config = dict(
    num_hidden_layers=13,
    hidden_size=256,
    num_attention_heads=8,
    num_key_value_heads=8,
    head_dim=32,
    intermediate_size=512,
    vocab_size=2048,
    hidden_act='tanh_gelu',
    norm='layernorm',
    norm_place='pre',
    norm_eps=1e-06,
    positions='learned',
    qk_norm=False,
    attn_scale=0.177,
    bias='all',
    tie_word_embeddings=True,
    parallel_block=False,
    init='normal',
    init_std_qkv=0.0258,
    init_std_o=0.0,
    init_std_up=0.0258,
    init_std_down=0.0,
    optimizer='adamw',
    learning_rate=0.00181,
    beta1=0.9,
    beta2=0.95,
    weight_decay=0.11,
    lr_head=0.00629,
    max_grad_norm=1.0,
    warmup_steps=551,
    schedule='wsd',
    decay_fraction=0.464,
    decay_shape='linear',
    final_lr_fraction=0.0,
    batch_tokens=65536,
    max_seq_len=256,
    doc_mask=True,
    train_tokens=370500000,
    max_steps=5654,
    dataset='wikipedia_en',
)
MLP neurons of a small language model. Each row is named by its layer, matrix (up: input weights) and neuron, and shows model dimensions 48-143. Each number is 128 + 32 x the weight over its row's rms, rounded and kept within 0 to 255.
After each neuron's rows, "fires after" lists the tokens most often just before its 100 highest values on Wikipedia text that the model never trained on. A number after a token or word is its count.

L8.up159 [137  86 188 124 135 105  89 154 106  83  92 117  85 109 175 149  85 134 129 127 126  74 157 153  89 160 150 152 135  98  88  79 133 150 208 205 103 129 203  94 150 116 181  33  96 170 180 149 120 173 161 114 154 136 151 106  85 139 114 124  88 154 173  94 130  57 162  95 130 147 149 105 118  64 154 150 102 132 137  75 167 128 159 121 141 177 125  88 113 199  86  83 111 128 156 144]
fires after: "M" 19, " Di" 17, " Vi" 11, " Ju" 10, "J" 9

L6.up291 [149 107 159 120 148 148  65 131 118  99 184 128 106 118 147 123 108 145  91 123 150 111 140 103 131 140 186 133 153 114 127  37 116 122 109 200  68 121 164 119  94 102 150 109 101 181 106 156 115 152  74 134 100 178 108  92 174 156 109 142 123 133 221 120 134 176  90 111  72 100 140 136 158 187 178 111 144 115 123 108 124  95 115 143 168 190 138 142  87 149 156  89 128 171 116 156]
fires after: " ma" 25, " Ma" 16, " un" 6, " To" 6

L8.up398 [117 162 173 118  98  60 151 145  81 150 116 171 101 190 131 161 148 110  52 126 142 135  89 131 134 168 131 143 127 102 131 147 148 156 131 176 119 136  93 131 114 173 124 133 146 169  82 140 149 173  96 113 170  86  87 120 149 144 115 144 121 115 176 126 155 151 135  98 104 228 117 107 103 171  96 139 104  90 147 190  87 171 163  76 162 110 121 141 110 159  79 103 150 151  93 133]
fires after: "b" 16, "W" 11, "′" 10, " W" 9, " we" 8, "″" 5

L9.up52 [120 136 128 174 119 107 120 190 121 112 134 157 116  76 126 119  79 116  98 141 120 167 157 141 148  67 113  99 128  96  90 126 102 160 110 127  80 112 214  92 154  93 142 102 153 193 200 150 153 112 142 150 108 146 152 151 109 141 159  82 150 143 182 177  98 156  60  99 137 126  93 118 173 127 224 156 117 128 139 101  98 139 115 195  60 104 133 142  43 185 138 172  84  93  83  64]
fires after: "ho" 13, "ar" 11, "lo" 8, "ol" 7, "ir" 6, "el" 6

L3.up147 [133 210 123 174 159 116  85 179 119 141 110 135 115  92  76 147 158 118 110  87 109 113 113 116  97 116 154 141  98 122 101 170 143  94 115 153 146 139  97 155 189  93 111 165  99 172 111 121 103 195 121 133 123 118 126  53 128 129 151 106 168  83 169  65 162 135 133 174  92 118 126  95 164 137  92 152 139 143  97 186 137 136 156 117 143 169 129 106 150 203 109 138 158 155 129 110]
fires after: " 19" 23, "th" 15, "–19" 8, "20" 4

L7.up280 [108 121 209 184 110 126  90 146 132 159  69 135 121 150 161  89 128  77 109  85 122 134 118 167 159 139 176 100  87 123 107  96 205 144  92 178  72 141 162 152 201  92 131 134 145 139 139 119  88 137 108 146 145 141 110 166 151 199  76 123 126 123 175  59 168 163  56 138 142 116 171 158 137 122 125 129 146 152  87 111 162 143  95 124  94 158 178 158 126 145 136 103  99 111  83 153]
fires after: "p" 15, "ver" 10, "ap" 9, " met" 7, "au" 5, "bu" 4

L5.up26 [111 126 133 175 160 114 130 118 116 129 106 117 135 151 163 158 102 142 142 119 105 133 114  70 151 131  80 148 142 194 184 169 125 125  58 128 153 151 133 117 115  80 131 148 122 201 165 116 134 160 125 172 108  80 102 111 104 126 126 130 121 138  94 160 116 125  79  85 179 130 181 110 137 157 124 144 114 100 138 104 132 135 156 124 135 116 184 143 133 156 141 139 107 144 119 130]
fires after: "\\" 36, " +" 10, "f" 9, "{" 6, "p" 4

L7.up7 [ 98 147 127 170 117 154 138 134 148 103 144 118 102 146  88  78 156 103 110 114  94 155 101  96 147 156 111 155 108 127 111  87 105 111 158 144 195 165 162 183  69 122 132 104 136 103 114 131 115 103  91 233 132 117 138 110 135 130 176 147 107 118 148 204 113 141 147 146 199  71 136 111 123 131 162 140  92  93 100  59 137 136 127 154  74 153 154 154  90 127 120 100  97 154 196 100]
fires after: "s" 25, "p" 16, " U" 10, "tt" 6, "cc" 4, "ur" 4

L8.up491 [193 129 228 190 154 104 134 146 161 109  82  77 132 116 125 128 174 132 160  65 113 150 173 152 145 120  91  98 112  95 109 149 145 139 126 104 163 144 104 166 107  45 154  92 155 122 168  88 153  82  97 111 158 112 128 101 111 153 147 157 124 123 144 141 135 132  75  78 111 114 138 173 123 121 115 112 108  55 124 117 131 114 103 172 130 105 103 120 107  86 135 109 121 102 161 139]
fires after: " Mo" 14, " mo" 14, " pro" 8, " in" 8, " lo" 7, " de" 6

L6.up39 [ 70 149 139 114  96 121 164 120 157 138  95 106  68 158  83 157  88 113 105 134 151 122 134 137 110 127  56 166 157 145 141 120  96  98 108 157 120  68  97 139 104 138 117 129  85 101 173 127 114 115 174 113 111  93 113  78 127 151 108 163 142  96 122 108 150 108 151 146 115 103  90 125 114 107 148 157 109 172 123 154 153 112  91 130 160 163  59 109 161  89 206 169 152 178  92 107]
fires after: "D" 29, " J" 17, " D" 12, " And" 10, "J" 8, "L" 6

L6.up269 [124 153 110 154 164  88  66 189  78 105 123 127 129  94 132 178 134  93 138 105 126 143  93  72 108  54 135 149 105 151 112 149  75 131 170 122 121 136 153  73 162 118 121  88 109 135  91  84 108 157 152 193 120 127 127 114 155 144 195 133 104 122 125 111 178 196 116 146 134 160 159 100  53 113 123 156 120 171 145 146 101 116 128  99 117 128 204 117 118 189 124 160 128 115 147  71]
fires after: " =" 18, " on" 13, "′" 12, "born" 10, " 19" 9, "On" 5